From a checkpoint of a small transformer trained on Wikipedia.
Size: 16 layers, MLP 1536 GELU, vocabulary 13945, 39.1M parameters.
Architecture: LayerNorm before each block, rotary positions, untied embeddings.
Training: a variant of Muon for these matrices, 269M tokens, 4365 steps.
MLP neurons of a small language model. Each row is named by its layer, matrix (up: input weights; down: output weights) and neuron, and shows model dimensions 128-223. Each number is 128 + 24 x the weight over its row's rms, rounded and kept within 0 to 255.
After each neuron's rows, "fires on" lists the tokens most often at its 100 highest values on Wikipedia text that the model never trained on.

L7.up748 [ 91 153 130 157 104 112 143 121 151 159 161 110 139 142 139 120 112 183 143 126 118 149 109 124 172  97  87 120  99 123 163 129 165 118 170 159 102 132 134 168 118 138 122 160 156 138 132  78  66 134 146 123 106 146 130 109 129 128  96 151 137 142 151 162 139 101 128  80 125 149 183 125 123 185 162 114 115  93 130 115 143 140 124 137 174 127 139  95 141 158 132 121  56 147 144 131]
L7.down748 [111 124 118 104 129 167 125  98 102  92 143  86 144 138 157 103 140 122 132 138 127 158 127 138 126 140 160 145 175 187 144 115 134 162 113 128 134 120 150 152  93 107 133 113  91 100 113 145  86 143 133 126 137 111 102 157 110 130 124 132  93 119 163 166 105 120 154 104 112 150 124  96 122 129 108 117 101 143 140 134 150 135  77 115 135 100 141 131 136  85 114 147 127 143 177 111]
fires on: " ", " at", " of", " to"

L7.up1026 [111 118 156 158 152 112  88  67 140 118 151 142 127 101 142 135 142 126 139 117 128 126 109 169 120 133  98 156 108  92 147 113 196 117 169 152 145 175  94 125 129 120  85 105 145 135 106 131 146 132 126 104 111 151 153 100 144 134 146 144 146 147 192 110 168 139 128 149 123 160 179 178 106 132 163 154 144 119 137 158 143 104 145  92 139 139 128 105 121 115 123 124  84 155 133 116]
L7.down1026 [124 125 124  94 110  99 106  94 141 106  97 112 150 143 119 121 153 147 120 159 117 149 143 108 144  68  91 123 155 115 101 153 138 113 115 136  98  54 130 108 137 150 115 166 129 146 126 118 105 136 115  93 155 158 112 101 123 140 134  94 110 110  76 115  98 117  97 141 139 103 152 142 137 119 134 125  87 164 144 123 129 163 125 148  94  63 108 136  96 134 129 115 119  88 135 131]
fires on: " in", " of", "ed", " for", "ing"

L5.up1033 [142 122 118  94 121 115 143 124 122 150 166 132 123 181 130 124 107 106 139 104 193 127 133 117 150  89 148 125 128 138 116 148 141 141  87 116  95 154 149 179  99 131 177 148 162 103  86 102 136 156 125 125 113 111 129 183 136 150  73 121 117 119 125 184 142  98 162 126 124 149 137  95 147 118 139 129 143  75 101 129 156 139 110 129 125 127 124  87 141 137 145 106 135 112 129 134]
L5.down1033 [141 150 132 120 124 115 144  97 117 110 152 161 173 149 143  98 111 116 127 118 130 147 103 126 124 100 111 146 139 121 146 176 102 151 154 143 107  87 149 136 147 126 123 124 147 117 106 123 142 108 141 140 156 106 145 110  67 126  99 109 137 153 165 169 111 106 128 117 103 140  88 120 139 136 149 125 191 132 108 175 118 128 148  94 105 122 145 105 140 108 114 105  94  96 163 124]
fires on: " ", "199", "it"

L9.up1028 [134 117  96 129 119  98 115 127 144 169 149 139 156 155 125 127 101 104 124 124 149 110 126 143 139 115 116 143 143 145  88 139 128 129 110  90 105  89 104 120 169 119 138 121 149 151 121 105 151 104  74  89 162 105 107  85 148 109  74 101  80 142  93 117 131 158 135 127 130 140 110 105 119 149 134 120 179 125 105 109 102 138 134 159 141 200  94 118 106 132  76 121 107 166 117  79]
L9.down1028 [152  97 102 139 141 158 142 131 120 103 107 123 123 133  96 111 153  91 139  92  74 165  90 138 138  91 150 138  93 124 113 113 120 183 148 130 131 154 130 132 135 109 131 131 126 145 170 118 114  91 139 138 121 120 132 107 130 144 122  88 129 100  99 135 101 125 140 145 127 134 166 123 117  94 119 150 110 104 197 154 160 118 124 105  99 144 146 123 102  97 113 135 112 125  94 120]
fires on: ",", " and"

L9.up573 [123 120 171 175 123 108  99  91 133 139 146 119 148 134 113  97 138 123 154 144 139 137 137 143 120  89 140 115 158 121 124 132 137 172  88 123 134 113 105 123 100 108 143 126 136 128  98 195 110 157 152 108 138 154 149 119 146 126 119  87 136 155 127 123 111 100 107 147 131 118 137 150 100 187 136 102 126 158  54 123 175 126 130 109 102 128 116 140  97 102  65 119 152 158 147 135]
L9.down573 [144 136 161 104 138 140 142 102 104  91 150  85 173 102 118  94 116 115 138 136  80 121 159 112 135 116 151 112 105  96 164 111 156 167 159 102 126 126 103  99 154 105 110 119 120 149 121 163 113 121 146 118  67 157 151 168 134 133 160 136 111 125 146 131 137  94 112 124 132 177  99 129 101  75 108  86 101 165 146 128 139 140 102  90 105 128 184 127  85 167 126  94 141 109 133 139]
fires on: " of", " has", " directed", " among", " have"

L9.up1438 [123 140 169 135 119 114 167  89 131 136 153 121 124 102 136 119 105 114 151 150 152 142 115  98 114 120 132  78  90  98 144 154 109 102 120  96 113 146 169 199 114 145 177 125 126 123 123 118 103 143 135 131 130 190 101 133 121 152 115 123 166 148 131 158 145 109 106 114 121 137 179 124 140 154 184 118 111  90 155 122 188 108 126 135 150 107  94 156  95  47  98 124 112 127 107 158]
L9.down1438 [ 95 120 136 117 138 168  96  89 134 121 142 160 110 159 135  95 117 140 114 150 125 152 158  96 172 128 132 115  74 111 120 146 108 163 149 159 101 142 110 113 102 104 143 155  90 134 122 104 127  94 142 153 190 172 184 122 154 161  61 139 146 110 125 151 148 120 150 121 142 114  85 119 133 144 140 165 129  85 120 173 188  95  86  82 119  92 118 139 114 105  92 156 115 112 142 154]
fires on: " ", " ("

L5.up1436 [116 128 157 117 116 173 106 145 140 123 138  81  91 109 130 125 127 145 107 155  92 145 177 116 169 156 126 127 143 136  98 140  93 151 160 108  95  94  78 110 108 139 135 117 135 142  87 101 100 113 117 160 125 158 147 122 133 156 149 104 100 126 137 173 188 117 142 120 124  88 123 171 108 127 140  86 103 142  99 148 114 105 179 102  90 165 125 139 144 119 111  96  85 171 168 134]
L5.down1436 [113 107  88 128 140 146 100  93 105 155 104 124 122 148 122 155 131 132 169 105 166 129 107 135 156  92 129 143 106 122 118  54 149 138 113 150 151 107 110 123 112 140 146 157 135 140 122  85 104 119 127 162 123 151 166 102 131 123 143 110  93 159 139 123 114 142 150 130 144 129 133 109 109 164 133 141 127 100 148 151 132  87 132  99 149 136 115 116 148 137 143 111 106  97 131 116]
fires on: " of", "ro", "re", " on", " in", " and"

L2.up1210 [104 138 106 155 124 149 153 126 121 123 124 106 168 128 129 107  94  74 143  93 128 156 140 173 117 148 200 136  88 138 121 110 125 172  70 131 148 179 146 128 134  89 120 170 134 174 144 152 147 103 124 154 121 139 177 142 137 119 109 176 196 131 127 120 133 116 146 125 116 161  76 142 109 112 168 119 134 112  88  92 138 122 150 113 139  98  98 115 172 136 124 103 147 161 131  89]
L2.down1210 [ 91 126 130 127 116 152 144 115 141 138 132 117 139 134 135 110 107 102 152  93 150 152 137 171 124 173 190 135  99 129 125  85 119 170 108 124 163 123 118 145 107 108  87 125 115 153 157 169 145 131 120 121 109 126 159 153 135 140 104 147 171 133 136 110 135 133 141 119 121 160  75 135 120 125 166 141 100  67  85  91 136 140 129 110 131  99  94 134 165 130 127 117 165 130 118 104]
fires on: "-f", "-s", "-t", "-g", "-w", "-l"

L7.up872 [127 108 136 137 149 150 130 164 175 191 142 121 136 143 149 153 114 114 172 102 138 174 100 133 146 142  94 153 154 106  65 144  85 146 122 141  84 157 108 127 105 142  67 102 128 148 104 129 165  99 117 147 123 132 161  88 116 123 127 148  90 128 104 147 159 132 141  95 180  72 155 126 144 112 126 119 112 122 175 151 123 134 111 104 155 130 111 125 164 121 147 192 150 129 106 132]
L7.down872 [158 100 148 128 134 117 130 142 170 187 101 137 152 150 157 127 116 143 166 149 145 126  83 133 158 139  84 141 134 137 122 110 138 158 125 148 109 117 151  89 102 114 128  99 158 190 128 132 117 109 120 138 106  88 160 120 123 170 136 110 108 114  98 173 156  80 144 101  96  95 113 135 143 111 146 152 110 122 138  95 125 125 116 121 152 131 127 140  90  92  85 133 144 150 113 139]
fires on: " so", " very", " how", " as", " too", "ly"

L5.up571 [116 127 114 148 134 120 119 163 116 105 154 126 123 127 116 110 151 169 151 141 146 119 167 125 115 115  54 162 141 173  84 144 121 112 146 142 112 104 155  96 115 115 106 151 175  94 122 173 149  86 129 144 116 124 160 113 163 141 147 168 129 136 149 111 165 131 126 134 117  98 119 113 130  97 159 128 124 137 110 123 160 113 152 138 142 117 122 120 125 120 103 118 129 132 149 100]
L5.down571 [158  92 107 156  88 121 122 152 158  84 123 109 146 149 151 114 146 146 122 165 117  98 173 168 144 112 163 148 112 118 110 129 135 105 134 137 132 132 127 128 126 158 148 130 141 121 124 107  78  98 117  92 152 174 128 147 118  77 120 137 138 108 121 140  84 119 111 147 125  95 149 104 130 134 137 119 101 107 122 161 131 117 142 121 165 111 133 142 130 136 165 127 138 100  98 124]
fires on: " of", "ing", "ate", "ed"

L2.up150 [134 147 123 116 156  82 154 121 155 160 140 186 142  80 154 135 152 113 158 119 115 120  91 164 150 123 145 144 116 137 128 120 139 166 108  95 105 161 172  84 123 148 148  87 113 143  73 155 167 117 117 130 103 137 111 146 156 104 169 118 131 103 112 107 144 132  90 111 121  97  99  84 131 117 178 110 172 114  75 157 120 135 121 137 161 141  96  90  81 147 168 119 102 140 143 153]
L2.down150 [130 150 136 125 120 110 145 141 147 120 148 158 102 121 156 135 122 107 139 116 148 113  53 133 129 165 128 143 115 149 151 120 131 140 107 157 119 126 137  99 131 167 117  92 158 142  87  93 136 112 136 143 114 113 125 144 127 134 118 123 165 140 127 120 174 117 142 124 113 107 110 121 139 112 148 121 128 105 138 142  91 131  87 121 126 123  98  78  93 117 141 125  97 187 152 142]
fires on: " very", " less", "uz", " too", " mod", " enough"

L5.up664 [132 140  98 125 158 121 137 142 159 135 156 158 123 138 126 122 127 173 148 152 132 102 128  96  89 125 114 107 130 122 130 149 121 146 130 127 149 136 170 127 126 155 123 147 120 102 147 135 132 138 163 136  72 138 144  97  98 116 130 158 154 116  99 167 184 144 157 159 113 191 165 134  92 111 167 165 143 150 131 172 154 116 118 127 124 139 101 117 140 102 102 154 139 150 112 147]
L5.down664 [144 132 135 133 132 122 167  69 136 136 146 125 125 166 138 100 152 155 116 114  98 119 141 118 152 132 155 100 120 138  84 160 138 120  77 141  97  76  89 164 117 187 134 118 131 152 107 127 126 128 132 136 158 135 116 183 153 144 150 136 128 140 108 106 131 104 155 145 130 115 107 125 105 127 140 137 134 115  81  93 112 187 127  86 121 137 123  72 154 113 124 134 176 108 113  62]
fires on: "ing", " on", " in", "ed", "ating", " out"

L9.up762 [132 125 135 121 116 108 107  98 113  93 102 135 123 153 159  94 143 117 122 133 160 164 173  76 159  97 114 115 145  88 139 147 142 176 143 115 114 149 158 107 100  94 124 133 126 105 138 209  92 128 111 141 120 145 145 142 186  83 175 136 128  94 117 124 138 139 118 116 155 141 151 113 115 109 124 151 111 157 150 140 134 121 211 130 122 117 148 166 125 101 115 134 133 143 135 127]
L9.down762 [126 107 141 118 146 146  86 123 109 119 151 135 120  95 133  94 130  63 127 145 148 123 130 141 115 130 132 153 131 145 133  94  99 103 125 108 142 145 118 183 125 142 145 176 147 133 113 146 140 142 121 103 194  70 141 118 104 148  93 172 127 131 127 133  97 113 135 158 123 108 103  83 108 174  80 125 142 152 139 105 129 146 111 122 117 144 148 161 154 132 155 148 135 162 153 149]
fires on: " |", " +", " and", " or", ".e", "."

L9.up1220 [103 124 102 161 143 105 129 104 100 131 129 149 136 109 142 154 161  98  98 152 131 148 108 144 125  84 137 150 133 117  96 110 113 147 132 114 120  71 147 147 158 140 106 126 138 120 151 113 151  91  93 145 133 141 118 102 144 111  90  95  89 127 105 113 133 167 142  92 156 144 142 151 151 139 127 119 149 152 114  94 131 116  98 137 121 172 130 141 111 125  56 104 133  97 126 129]
L9.down1220 [114  91  93 131 120 110 106 171 113 146 119 126 144 121  87 150 202  80 120 157 115 159 124 158 150  84 105 131  87 129 122 158 104 169 130 142 129 140 110 152 120 136  96 153 110 166 128 115 118  76 131 154 152 112 100  86 112 115 125  89 127 132 140 122 104 167 138 139 104 177 139 144 129 102 145 157 147  88 162 153 139 122 104 134  95 159  87 127 126 141 133 126  96 130  94 128]
fires on: ",", " (", " he", " and"

L2.up828 [150 129 121 147  93 159 119 102 146 110  84 140 115 182 139  45  91  95 134 129  90 186 179 180 127 154 150 142 119 128 141 123 130 124  88 119 152 167 156 153 110 106 132 161 123 151 146 142 120  93 110 135 146 109 134 140 131  99 126 169 159 124 133  92 125 125 117 129  87 147  72 121 117 106 163 121 155 131  65 131 132 169 130 133 124 101  92 104 149 108 135  93  95 138 176 117]
L2.down828 [109  91 144 138 126 151 111 116 106 123 134 135  99 194 105  44 151 132  89 143  64 161 131 144 139 148 133 143 126 140 137 146 131 139 105 121 182 165  94 127 121  85  95 102 118 154 159 188 112 109 109 162 138 116 160 145 166 121 140 118 142 153 143  92 131 105 101 155 137 131  90 123 129  88 147 131 143 123 110 134 114 155 144 143  94 125 108 122 177 110 146  93 100 128 142 109]
fires on: "-f", "-s", "-w", "-h", "-l", "-y"